Weights of a small GPT-style language model, trained from scratch on English Wikipedia.
Architecture: LayerNorm before each block, biases, tied embeddings.
Training: a variant of Muon for these matrices, 135M tokens, 8246 steps.
MLP neurons of a small language model. Each row is named by its layer, matrix (up: input weights) and neuron, and shows model dimensions 0-191. Each number is 500 + 40 x the weight over its row's rms, rounded and kept within 0 to 999. Numbers have three digits each.
After each neuron's rows, "fires on" lists the tokens most often at its 100 highest values on Wikipedia text that the model never trained on.

L6.up490:513497505465432524473503547503518513470399473513466469607465502503523489528506523470572462489442454533513456552432461547573470468518549485449500510536547490550548502505501490491510491517525471553514492522521512458558528510552453516519544550500444490489466502525486520491429549476560518437458557540580500409540575499561496525528491416562538454473556462448406434608456464488536509514497505494546551494491500498518507534510477495519492490522534435524529480587457522503528425480488521470504483553528485501423518464537495470500437503528462433471498538472522424464493458556460503525
fires on: "et", " wh", " s", " w", "on", " st"

L4.up930:437553422557490483483526523493455514612544440402542493511563562494521586492541515464488499537531562516504430425492535498503459472494510534506550498451537493499529473474454493541489510518480452464477450508519536520462518415557536573492411509496512485583454619528590485578513557460438455473494497526542561568472483558502513541484557501448524475499473437495517519500462531500541518482524535541502485597520468523536467537528443429553534507481574501542466442448497551574504465459496501517469521520443454473517501490476495478493503480520508450554511481509493514475529561503540447495
fires on: "ron", "s", "ill", "l", "t", "m"

L4.up633:505514474533494506431549475514472547446502536487476550517503544462520457528572491473494441462516464501555486513495478427488527420474505484476464595493427503484510487527454515524547457483481463547514533540459471494503419417469480467416486445481563521547416553527555538537466451459502554427492457487542561472525492499535450584478488500485538607467528534487503576524461456523509533510474506517552464447458441508519508514489423514484459470454507504444464504509500557444535499508486546518464479552507501474486455533452490480523466535550534485546468368561515480548431452480510492531
fires on: "ag", "ast", "ate", "ed", "ol", "ess"

L4.up710:427506533486480511445497529471521432527610527510522461462519474573433513501522471453456458448512477545560445498469465514516544453473548528498506478486506519476467499529490473418501525544495504526470491453490528496479492532522516490471562540470464520470473556514430542507553474448517494488531507536438559514528519459512472441423507502494431456511478574508457415542548461411537520472491460519539498487646550549417489530420528573593438468519528477542467585530463493491509500465549474478532501504471561514520482430495471488485449462518523533529552453495554516492441460466583446495
fires on: "it", "le", "mer", "fer", " E"

L6.up947:457508451491451405580518536540470602479517558504522502505522506493499544483496418538573530453483487422509445534539486528504433545469470513500491497560477485475527514540466551439548545463476492552516504491487481472520519500544542533462517478499429477503501501486484585507473478490512585452532478553444498539467449459428495511548482453543509522498498475527417502496495509550498511544414501579469478474600421436517524454489456545504532523530494533441529464525459474497518508563450447512525505553505514508527506567481556447493574452468473461501490426496499472556543477531518526461
fires on: "ff", "est", "ast", " pr", " serv", "j"

L6.up555:509508608505461428559437532453453521467526518539473468487526469499492460518478475494486514555514445472551520504496454456512513513505451495513505505477541477442425527419475486548554539498509577473442493529517514468566480504501494573505492544486480491501523514500422549514469437503540533547600605489487497476473555444493478577525561477515473475521519477443539469539491518485545449542434423596521469540478447523452534479522612499482506528517513503492455485476440480459451465440492458541559503526460401457526490484574461523419497545470486538518445519473453607523491474465478472521
fires on: "r", "h", "e", "g", "sh", " h"

L4.up564:521540478480442522566499422593497567547494489642505471479474510428478486488509475509561539465480488492485487442469503529516579458483530504485574474447535481483439462458501601549473557508454460558533444500514452593521556481599506526475443487477459467488464554478491494588536494492511466487514509436503475532452524476510540456517485463494527482575532479522522552528488498529501496441511438507495430522552462510480455427509485434581540586437506501504503576505477486482486549514555489531500566530519523485515444505489443551424482524527457482534566494568479546437467464549521480445
fires on: "an", "pe", "f", "it", "ork", "ide"

L6.up813:525595501469486554494465565478498559488549473474466523498548446346547471468578504531464489566455547490540476572568487500523577528527481517493494556498558466494468516498517542543535500475475603472469525526477556500563516535482503532503510489442495521458471462480495553476475462460461454517525476507360481471485464490567485522434509461548464479494514435562530482493497521505515510547426531524504472454528497480469428563542502537519477488513487490490479470593515501511469487579514556498529477381456477449566503449557510497456477541484499491517509475478454521434437473556436486512
fires on: "r", "g", "ud", "j", "enc", "x"

L4.up118:476459463503438503464529507533451568581531482544501423519544505524445520502517536522551493458513486537484508552510449472526444508455404490482518529409548463488550523532461580571476503563553544519531508503465489430542490495384499590503450485471490499554541505475504516604443517463468460554465538485531500533491543451529500483520489511545438518514385449453511488514529526435477453395469468487508538537498488504508459525504583474486505501505564476447433549452511501463502545529445451498418520576461538483464481453515421404532519491510475508552518542553529518493553525537506519550
fires on: "o", "e", " Co", "se", " trans", " co"

L6.up884:433503482534556473532470440508540467452515540487503533546542417529438471456597465481528471448535482549484571455444506533469505448514555487517508521494456514485428500493506494467508438552434507484464489475510505508569488495442468460525440517510577503517536453458503443540537566497497476424497507492534514502504443548505384513549476507490485543418486557516450514562528437436478452500555482536463460598503499506519495467512528554528445504549464480521488500525461474489437497465478497470489487528424466480600461489504452451512467514431408564556511538481481487535490509523379501442
fires on: " ", "al", "el", "r", "-"

L4.up863:485402433440448479493524564522510520488498525510469465455526483483521492530585487479524526522496547527592441484561533487504571534527435545483527500450563442473488534549508537537499527542506412484538493495484398477518511488462504497537467490527515490474532575511468505490452555505564473506503531444504564484506492523525558487508470476535474513464517546440518494535482426459556460488503496499531565403438466456487526524505522424509505443479501520461418522441527476572499581513505524536592518554558475500534523461493417437575500426468494509508497452490430466436491532516491526513
fires on: " co", " Co", "ol", "at", "ru"

L4.up664:517517521473481570529468521503562522478483482471523563496476468537499518472461483478514430437500495489566479524474563466549465435464496540503537466505490456469578473511475547489473413416490507477480487496495393548558514508478499536522451487457479514504415470483511450520405503497518589476466462497574454518471450526497450530517505555431499506530536557589502512554495526505436510465482506500555566489504516564517535523462462492498480487460507484476562462495535514501495426493499477616502511500553518517566504474456469488500525560437501593544416442529521497498526457525453447517
fires on: "ol", "al", " Com", "om", "ed", " Comm"

L4.up508:499559456472462485520490417556452566504469491483541463454618497462488535477503536565451479455511490501479443491574496550531556512525475537483442564466478447435522490449516469534536469502517513437499539422471503527432486477475461537377499510509555494487541524497469545496590516505458457498588497577512523506429468559506469527518519485470509426448451404582476503523531501467479462455502430533417455540461507466452528519565504477511481521517456468507426493451516530426568509488495545525510537508475410491533479545515463532423511456513461529570466525511461489477532533470490449581
fires on: "s", " He", "at", "n", "e", "t"

L4.up684:479484532550521442484495461531503476515508371482456501535476509534445500500478503481462521505477494540480472503521512552479454524623449529465481489533534506441458517485520502548394467503543507420500487482521534486581462527469434429529584517496536539592537497471530488537503488433485468494515526503546461520521539528508513530472455534522508495466513531484445515511499530454497438518494492515534449533473549394474460476565532543558525498509540530443476502604527506413401401485466484461513522461469525424501458530542477497459543494490477506484457483463548534495548515496465499565
fires on: "\n", " re", "ist", " att", "ol", "ro"

L4.up681:505550530541452472552480523463447498605468544522465557498502542533472453463532451526488496541458486450577528481453489485547566497481543438487505527547502475519531473514519438494535521573559543512457481456533530513491564447409507595502427450494531528514537454580441483521481532492544453539498470447486525393371541497464525640486513474490504478507489485493529492472507539466448476525528471528523476494471483503508482551576478497583526474484454498508543467503495474528453411482496443516476500557457479344482498440460433471481496455487483481487473511510533496495521533516466481510
fires on: "g", "ent", "ased", "as", "r", "us"

L4.up797:543514491509536457538506478435494449503513536528565510497519569429542564544497539466555494511560474530536553474552556493556480508469506522469532454520418513560478518488507454489476433491550486438524450452464547483492548518589450554574500544502507491535561473478472500523460480446476577458427505433533509467457432489531466541511480439518527445480505500547525537564500574445532520513454433513527566543500454456498506552506590535570487463498482527555494561552415500486539579525536492480454460509512507457525514424487437522463513481511440488468532511512544463489443509475508445599
fires on: " act", ".", "ot", "irect", "ong", "ct"

L4.up568:465537475480482530531533533453532506568496530497498439521539547557582485436508465509529502610511546529459482546487474529564512481560526522547414448567522468522520464473505463496518526467553509522521493510473518488533463555599544475468491537500553459499495631501543442505475535544495480519420507468514497510485482470447475506473504486510511521515496499511530448499470469572483502491522501530495449471533471552466490424482500490511470548526467534642493487524492567530525456454472552478489483471499474564551525559534438522472510491523455487455431543601507548459497562460492482481
fires on: "ed", "ak", " \"", "ate", "ly", "ished"

L6.up367:478495461512502509537506488567488471514469516504505477548504460522488466468455467519459473468498442520502483467493551465568521514418449485526453501519528536574481517596524492418471454492573523502472467545538518490496469502523491517485494554503461508492483515541501482512534511503466452410456498474517576479584553460541533581479524526575441517553457484513504478525555592486419492596494484476446490525483470402474500458495503476490542438529519524518457489506454497478531531470518430455536544566475541530494562446491497418524488556486453473475497633540476512446500451475554494569
fires on: "ad", "os", " de", "at", "ir", "il"

L6.up671:462554447430517516541517642500438499464503497557552500529525514475496553528468492518455548478500531560519459500487486490494565456501517515484573522466593477485541490471442478551499543400551515422450473498512497448463439472506517559552541536489507456500439599476488521516496506517461446501503531475492549493455517555493530554559484481484487534543489463412524430548399476596521527501524478505609489488485529518484464561496457517466536480533537523470484500510485524466549499457498576495483456498531579533542488510502502493461587484520551459538547507527468514527511564517525514512
fires on: "n", "ch", "ro", "d", "t", "m"

L4.up1001:503533378487448477463503437452385507531514486511531445531475485494483478530477492550492444515494440465535478568419508496540440468470496441502506534505484449425439512514516476506490455451542513531433476436528491461528499546431531504507482438515521526520425486494483478504495527518472487569573503530460485448524491510460529576542509539554501491517502499538458516532547502559510487460548501606497496542538516366404525466544473558541540546482515521558523484473445547590492478557501519499459462529455541472523547586492476502509455447548561519478515539488481470534457484555521451440
fires on: "ed", "ied", "ld", "ated", "ot"

L4.up569:479507497515557478495574513544514465489446479539595504501482524563518468502525533446490459508552473423477564485433536533599376487556461559456405508490454490396553546464532457493511494467497502530541476535441530519496454531584509522501505507490537564471444486485515513505370537517531540481482455484537458548531466584433518519462518549509448574473584450523485478530536487533487486458461497569585530488485565419505462538509486511541573514470426531605480534488482513536565535494503517480535504532453501517513500511443453521502502521542459514447441461501473518516446472540512492497
fires on: "ly", "ed", "on", "per", "ated"

L4.up4:444571496547490490567494460476497512535479569569448512540476528499435452447529443495541445458532480507474489452515498469513550476526448517506500472503522443519561490446429507476494521475479498501460394499568516474513521518487470543454485477502435549533536514583505484464517433459575545482513494487489514513517494499517506459498480495430535524443476454510562518448496525559472473469486348490537545479464454488567536505495487439514520533481539487534496540506482445558579512494464440470549516466487558536456548510443463493480444471547505512524575558551424584518456433550470513483
fires on: "it", "ir", "ak", "an", "ign", "ad"

L4.up95:491454531463484526484445530535506494503516501451542420497515553515476486539533510510477450563485525498499467487510492416480492478531457521514520557501420539506533510490494549526462546554500444440484522477467449468535498515499560468511483383547485512549508540533486408471478506524545485557525503550448588525480503514507518504506505487537520551440561484453498481441461521488496396406504454550471467405533478570507476511515480430513482547548508484541320479520471516417449519528521496514494445473548504510557519497542426488499437504447474505514463561507507457483517527493491472544
fires on: "m", "c", " w", "ation", "areer", " st"

L4.up945:539528492508522508445562528467485548580500501469542514518461486485500529606474478502523449488520580528517469496512497505501461566461508475496526426485519460498452492503458488571467464516476582508589459435474490509487513536452494545497467564561474522503454486550470556491490459462538518546528554487465624495515494502533452486517508545495490511476510575379448559533449570502484472596479557517509498499449457486500543529517574511418492477444582509500471560563390412474496529557463478452483561446564560503438499486442478480480458575495470557480410511487493503525463518484570499492
fires on: "ion", "e", "ure", "ir", "u", "ri"

L6.up432:480479467446499482489438518585530576491559530488439515564510484570448444464485557540656453453499531508386500480462527448495479438482452495534519526514544505434434508475465503422510566500529547508543488447498525527437461543501493520540476527553483509487547436532518471525545532506553459493484480443500525512528521467466541537480500506484512443530524531435466492441512510468479471498470459545428493486614509534505448546503471476481478476571514467551499499489546492504561496484489505512503507467474504543547495464554528529525489434429431566583509520512501579562501520462417514422
fires on: " of", "r", "-", "n", "in"

L4.up823:563461549488472540471548460513468525558538540465525531494486430573491477508450509485484485484509448522518554513528523557463431625481493517401523481443485456504473538510569542515475549497476434499540435512495504483549442499510495429495465410568517559516496482542526484482524563496556494571555530505488516520510545492579464456506523525560438539528478378439407529494488533460430470500482514509518391489521439493543479462487537575475491544519491494494454506532475479468505514520470482526483502487439529449493509458487475466495539503504506548548476482511437451537496557465396495542
fires on: " Re", "i", "u", "a", "ri", "ra"

L4.up985:495556502537556538575474510530520536496517446489460508479488499507542503488481507519507476407525540450500467514464534492490419480506529430540497536475499482458511506540482515545408462480506530520499504520553578493472471464508558572534506427538541483584495443471444550457537499413490550472525527492499503477503541444595533449504515528528490465537520504493400557479480471455475488560501517435508488435488525474518462428507537470464541528511487474515504528505493408438492510569481534498518468492491523580426497485502588500468548488506549560453476443452441483589538486548563520526
fires on: "c", "ri", "n", "u", "ric", "ic"

L4.up343:484472524442427559456492418501516545541514505476520468504495541488431541485545492540467452510490472569522463479479453549494479494490549416512458493413494461535565507523465526486488395483525487590512452540508521497492475486509464552557548487542507515550595481458543477413473527442523552495447459527544576505455477508462574489510471483496532481418463512561377516499547498463452509497499487509538433466464469503499491484452553530505508495556515522488596527559554447525480438480535485504409515522584516509489519490541527518446493534484521507426461501435509511409478466464492500548
fires on: "um", "im", "v", "h", "f", "and"